python train.py --n_layer=13 --d_model=256 --attn_scale=0.0884 --train_tokens=762400000
MLP neurons of a small language model. Each row is named by its layer, matrix (gate and up: input weights; down: output weights) and neuron, and shows model dimensions 0-191. Each number is 500 + 25 x the weight over its row's rms, rounded and kept within 0 to 999. Numbers have three digits each. A neuron's up and down rows have the sign that makes its largest values positive.
After each neuron's rows, "fires in" lists the words (lower case) most often at its 100 highest values on Wikipedia text that the model never trained on.

L3.gate290:509516480558482503496517449509479501505506475504548549514493512495495465515528477495475532518514506483533538516467480496546516490510488483494514529504506506486488530450490492472466533462464533434496490520474487466514501505499520501461538448532505503546519488497500502480541513475532490492447532479501504499519519466547563510499453467493475517502558486543543503495490522533498505492500514530525489484527472502469470476529482480521511479495531512445480473448528505529501470495493493496472489496449502499526488482533479531458513468451502483562499503508494466501480494447502497481
L3.up290:475472528521477505487511498518490530515524508481522488533506496494512512547464492499494534532500500547523525533499496491525530496522499520521487496509499467483486507459488523515507512484518503482476467490502521459454545479491537514508530461488532484530527474507511484465509477498529490522496527478474509475485567435493569499498522516503481494515505472486525509488464483549496481553480490532526473527523452474487458499524484450527548483503514542483450490474495514490514482501539461488477475487489512462485501479551516519504506503487481494505531544505495450386455492503486514475
L3.down290:477495505495509483490502497527470492521550532517528503536494496519459519530470519479526528546510477499460511528498503507512480512496521521451473464505488481503510538478483522480533500493493492521516476477526461514496498483479513489445539482485515485528546475472509500510490502488454498489496512471468521488484515487447560496479545516516490498491506514473501489514480519506504491505483510497493513507521497463535496530535487510496526486514469508511463547443480491491523479483503480475518463492548491474491501487501504529496503558513458511532504520488467477443501539513529511437
fires in: "can", "often", "always", "sometimes"

L3.gate678:507547511487495514519508505466481509495492519507522469514518515551525467529543530493490480491500518503513482463512511503470501537503526516494516503542492490496451509479522481512499478493511561464536507493446506448522495490498501545489466477496501498466498526523524514442509528496501534463469515529524503502544479452518438487474488526501507482489517482477560512471468509540456495502524468486499464525484469531493505512496522461503511529468464557492504493472531507486472465494527501519503492519489504472500473529499473499487491485560517502453451537521472490502520506483447482526
L3.up678:504461498518540494504550475513530518532493498496471468468502511485529514538512501477481485510515463493505535508490523469480504469521491539484529516452452517502484480499505475517513523492507497500446481524547456580444501468489475515503485491491504499471494513494415501496514465508505524497495531478528496468531495546485519495519495496492542447508476503486513459499488537516548460535500510459532511512486518516455505492493489493468509525485517530515544486462479502505508523496490553489497474508450464518446474499507476519469532475494470499520488447519535534520530518462504532490
L3.down678:494443510512513534487523477453531472520459503509485477438527481506497476559497491475493488527489485488516534506474498548505513491490517506459485535476496494474489496509504513504464522479533522513443507512493528529512529467486484496454451472490486481496531540448486467497517476507510449525482508489501488459489514537565492479473476477548536513503487484507479480499506529524512483485469463510488484458524465559503496501444501476482530477480466512505497494453502506464508464500509531491514494568496444533488531510482496491506526484507496504502500466467471466537487461493509476523
fires in: "she", "her", "there", "s"

L2.gate638:551523518491546508522489510538495488526517479499518517535490446550465559540479486480458523478517502560512514524493499515497495465488490519492497508467482519488505488442521511522498555493516492459470508484457493506497506497549478468471514491507489538544480485517469497488559520496534514507517455514459429489466494492499523451463456493516553513472507493520479524490503511475521445498498498503514527499486504529522518536470495515479475470487485521557515504498498474503499504527475509489509558506476467493516462469493535509497529464552514477429523504524507491514520514527544500523
L2.up638:489508471496442518515496456468507529509532496521519487536484521493484523471484485516476502497539528498489519529479482455515519469525542497490502500506455508562476521506510489523479495521441525534484470496492502473491492450496535505500520513481479462498519513510485521534469464509555530562514509485476500514473483468510546492508530499482527462472476471546515476513534520497514504454514483519504528502532490508516510535517522513519514513493519490531510484504537493525493500544486510457504536459520492513494516467512470522531467506500483478505458470508509504511449525521488504450
L2.down638:525516516482523493518519501475496492516505483531430521565490517489498502529498517501471520496525480463480518518481515464510441480537467510506477467491534498474508462502524495518521459533481520509485511491473492517509457496522521509492455523511546525531500460530490472515496484522527494491496494513509508536492499473479534470488469477469541492482511541534474534441494524470462508544498531519452543484495544497545462556491501483504500517490513510519508481506457512509506480515500493471523518521460444515511534458475458510507515473515510492517515452501520508475497534495499535487
fires in: "footballer", "football", "soccer", "athletic", "premier"

L5.gate666:489550475503528472515529511532516491469543528466535491526513467512481491514511533515520521487506508537492536512552505506488458480469460531541476492467462488490475531456482515506502528457542495481509502469472496519475451509495496487515503499536502473491484510529501487491503478466485478511497524484503485511573504523494501517475483484515474524513464517508532501480485479532477505467489487513505480512531498516508485479503476536569502528505483495495459503499496498443497530480458507525506473477495426477473498455491474472467453504468495516486493521515520446494527471496513473508
L5.up666:550536476459479463511530503496509527505540495476511535529498513506487527523492546477513483501502476491457522515513506476511502476494484534517505516500470548513502504481535487483495494528512455488467515473452506492501464490512465481500450509494518559477498507490495498522469496506494503506517516526473511501504464580509476487462514493493502491502468454534507535486518554545477520481522505472530492539494567485495502527475501514464524478500507497563518428484522541500488512504502440501454516492480499470518477498450519487490472481462498509499462472481534532491466506488488472487
L5.down666:534482470512488489511484531506514540522472529529532535486501474499506539516518524459535483485498492499512477472513495488508449526498436557510511478501490458511470493504493500503488485493517479483465474508510491529484485522522530513522482525486510471475524522510490502509524522547507504489539515508485517477498539512508487513480518508500503494494481480566481491520539488493519496485487539538550503469477557539513512532478488514508483470516491497514503508552478500460505495497553551543485478534475493471496512494510480492507480585533489468497469489490515469463496528528463503518
fires in: "after", "that", "while", "as", "since"

L5.gate66:502496491540553474461533515511516473523522498532517541547542458541489524508506503551504493492444527536512492503492524447500488501514467488517506500521478474495480485496433496535495495480521471505502473485492448473517473532502474496500523511471498491458547542546464475502501484492517500470485495511507465526513498490465485549508507511488498473542488484536550487453501522530484477487466467513479514526504516564516494498506535491557514507469524513515476516498519504496499520487473497468512530523519446524489514547530511500476490512458481491495508544488514510516481488538504484518
L5.up66:524555476535507519493524541512500491524521442529529488522494523499464476481523530503493486557465523511476494513497524464516503528506494514478497498505534507500488465490496520493474549498493486530481483491527496539461489467504471512491523528533512539501499507493512493536524522467488502539483496497435491463511530489473477502495469542510464494538477485489528522513529498503496493476516503495443482513481546496467504508526491528548470501502507528506498509483483532487490506487451482516474475465476427482484513471473480472443454508503510504465498482480475467538505497505490504548
L5.down66:517490492460487447491496488519495491511527520476531499541533469499528493472494525529502501493506458513530518500525491539519514469468501482489492463543483480519500521484459444536472497508479532479471504466477516498516506479489485504486483497504498551484508506504491553504510501488469501522539515493460541507518490465513491522498476490498510516466476488491501537485491529509483449491479485512486507501512524456475499528476463524472520482508492507510486503513501531494497529513509489492478528512544518500506500485509474503516490640543512529504481511522499498519478512487505496494
fires in: "that", "whether"

L2.gate465:534482480521546514489479492495469511491524470513484549472486507494504543524522496537495449488484530521487549494482463496515483523542440456484515509496459559531468488479529515496491514462522495510490482488505524541488497469523502499465477514526537485484508493512490463510492508526486522482508506501535497489501493545458465511513492462508513499479463473515495497448516468456505474497466457510464523457490543510528504509481511495478502488530553481492492468507486506460498544514488462483481498486481478517528510476496515502506494466513497545513456490502494477494492476466537576470
L2.up465:508519521490476541489460482496455503547483519431498516512529505494499502487529501515485477519517502478498493504528499462506458497519473473510479439529491484498508461475524520518473483462463475533537537513489474483514542510498486522521476491453485470472522441524440509496492500521506502483469460485498484487509495478487483482502507469457465460478472512521470520473564523543479531520514489460503503506520549500504535485495505503490502517507499483495481475509505510447505518457534496516539490506519516540523512461522505487505525491525444477497495492512451517486520505502489457500
L2.down465:487530486479504514459500505469511500528503508465497478469509514470517523510504489496454487504497505543517540525520540496513486495508477522461452481531493486523500496462478522479476494539479464500476516500500466501535517498513498475417515507523521506492569487515467513539511482513512501475477432486511481499513516492505471473500452443468523499542486521503496551505532534527450493525522530519479510502465509473514504475469480500508479485545478492481491463506537459475504519478492460511503474479505514533538550487494466486480514523503491514531476502509492514516507557537523514510
fires in: "this", "that"

L3.gate336:550469525526476532534510482501459520480464498467481493565474474502462513516475505503493504532457554527500445481487496468489489527525479446550502502492543526528500521450483511486542509527493549531478509528455518485482502497540502491476504509498514488515500492495505513500521453509548466509480447520486519512504479451510519502495513508554502487493524480542478545475513524488492504533507537546483507469502498519523477497494510491498502449475510505515477489504522498464484499526527545492510529511530486534498494535555491518524463423499549489538507472544481509466493488513496520462
L3.up336:535503507522486483512546539474494520478474505512467508516508523454461511486461542501466500480515514512480503525470461448474494465494472515544486514491518509517514474526502482456475515529494492500496511493471527517502476512534469458495514547479509518520490514512480544532507505490517515506484514475524509484522512469453522480534495497489531484517479485526499501471468523493506547523497509519466500494470529520527479500471451524501508459480453495545470451511581512475501506490510467500491484548530456538511530471538456510535516489514527499495487519541495497481515520516509495484
L3.down336:534474524479499495509524506545514515453506549477496500514452481477479509510463506530490511513490526497466508525500487469479489472525492505552480486514530523514543505518481521476482486537508498472522529501483528504527469498510496520595521558492500498512499512512485513508521540558523488543468515490535499500506509510494544479517533475506521454500476497523484476497486487472488532535480493508453490477481537506539495484557476482483493487489507506550498480504548549468527528485523518481515514488553524505494565496499521484480468510488501517501516478520530514466503509485480483445
fires in: "football", "soccer", "tennis", "athletic", "baseball", "sports"

L2.gate355:486511467500482505540486480490537463483499471494535509541534503549495473448475538496534505546497503472516480488478482500484460494530474476529492509525474476493486494483500543505480507475482525487508529514493483505470529496510521520495476447522506492501490511492490521519494462450505486487492470515474472480498477531476494512526519542520485497495536458558513475483477479471441496505500528482491501523536500486496493505502521505508501493488492495464519511448479554465502528513477499502481463491485529509528507438474484483523483487490524480446488463507501509500498494523542471486
L2.up355:467505457495478529489486527446544517519516485488508486503528499511510495492478513490514534522520479514492517486483472498453479489497470502515511490477495519481466500468495483513525503470502532497521498546478499537492475460502543491490450546542509546513506509530537499542459479457511527486441519537505504501514530511476503554517491551552516493487492453501466514504496468442483522522526498477562556493533489482507494499495492473532485545553504485484525484472494511467535502458482497538476459465518510507481517524482465495491487495469564475495469458485546479497492517499514484507
L2.down355:482490477478491494479466518488526541507496461491504510541520509528479506467518469515505519500498480501474520505527486533466525540452481493518475474526505504461489491491516518506505487507495521477473475506507499537515469501490506469508508497499508534500500488482536529577545519494497497488443513521483511471518533515508492522501512530520518503518468508483467510544525518506482508487513494477472535488499554506513493525500488468515518520530516551555528461503490531478510495493544496513468507478503489494497507497437462500457527625511472503512450524472539483500476525455519513493
fires in: "who", "that", "which"

L10.gate301:482539476464505484483522488488549502516473518498487508485526493456516480513475466472477452489519516482506547475476505521489480478489477487503527504571448500506454475486469494518497520480486464529491452509484484533530526567482486495476497478503489473476497525502511488500510500517540446458445448521513523496503503455478455496494496464507500445521504503488503480498503538494519506480508471483489531478479535517441450460488484501441533462482513502498504502488494519497523491454496557445498477540474490495495462529484489523539510462506478481489489528524482486480519493517536524488
L10.up301:534509473508497535502526437519489500525496470500525465478506523507457468499517507506514535501494541490510491488517500503495500481473510477489480524488522441472474487471532517534512435523509504513477488478449487515490506513482480485482514471488477479503522490509514493482534463480522497478452414443528471539481536496524500500515453477498517510492453524496513463553525505502514499497526510467535509496534447532472477440507496481497522493520511524517519523449513536497511488504488546525490471498495463517501480456524515519471504479557494488547520512469488501537490502520495546561
L10.down301:479500481508495512485521497544491488511476532425486495490498548537472524555475518531525489502520460506533516492512539493500489502540508488514509526463449469512469450474523489491500455506526522496493526512477530541479525516450462497490494449463490496513495504498468496509524512510496506527473448488493496523492528526492492535501499465449500511522495528507526517466512517525545462545513485485522507511497522501440488507542495518482527523494514481522499527455522519496505518484521502444519509491540463521485493517501473530532529453531458459527449542500489507471493505523477527530
fires in: "her", "she", "his", "s"

L5.gate7:512505474508515499520488487535499512464498490525525512520488482530483538533557497497472538437489497521543503516484516542481450503492481444504531547498466509483456488473478529445524511434506468471490456474509475514456479525501499494522510553562480468489538524528535500501495547454514500509490503481463479489539508451480524532511488468526491479496505474559488481537507534501461506466520531521489516502523495524467515503463506496526516509478509492519461522529518499477489498486451541495514489509482441482543492505482503507542466505473465445485494514519479499512532525496513472483
L5.up7:490467520500518512469497528492560505512464467463485509529489516536550450494496466524500467545478495533488502486523503514490529506445525503508505514519503494470506489498486466512478478511503505492534547528527444504512474497494504490469507536478518505502430500498511498522486498487444518524500514525483473480488539520494468478493483469525508532514463478470544462466515541531536481522522441544464516468523478451515477505495476513487542488529455531522497502489507501465483484506528510512531485487523519464477530481475503518473529505525486475520521483472483523494455465539495480522
L5.down7:501509509520475509480513517521557521530502487496551483516472536519528483479453523521505476548510507496491526506515498478522462522523504504494503472547504484518528543501519453488480515503459529487496524478499496492535504471510509485405484517522524504498492482495524521506537507529434474541497497507494479480469531478478462532522467535513490516483526458473532535445493494517509492501482466540459510444524524502523493519509490532486494503502495501523486509506490496505493501510500515544505437510501505486478493454529503510515511514516513521538501523472531456523484470520506501473
fires in: "in", "of", "that", "which"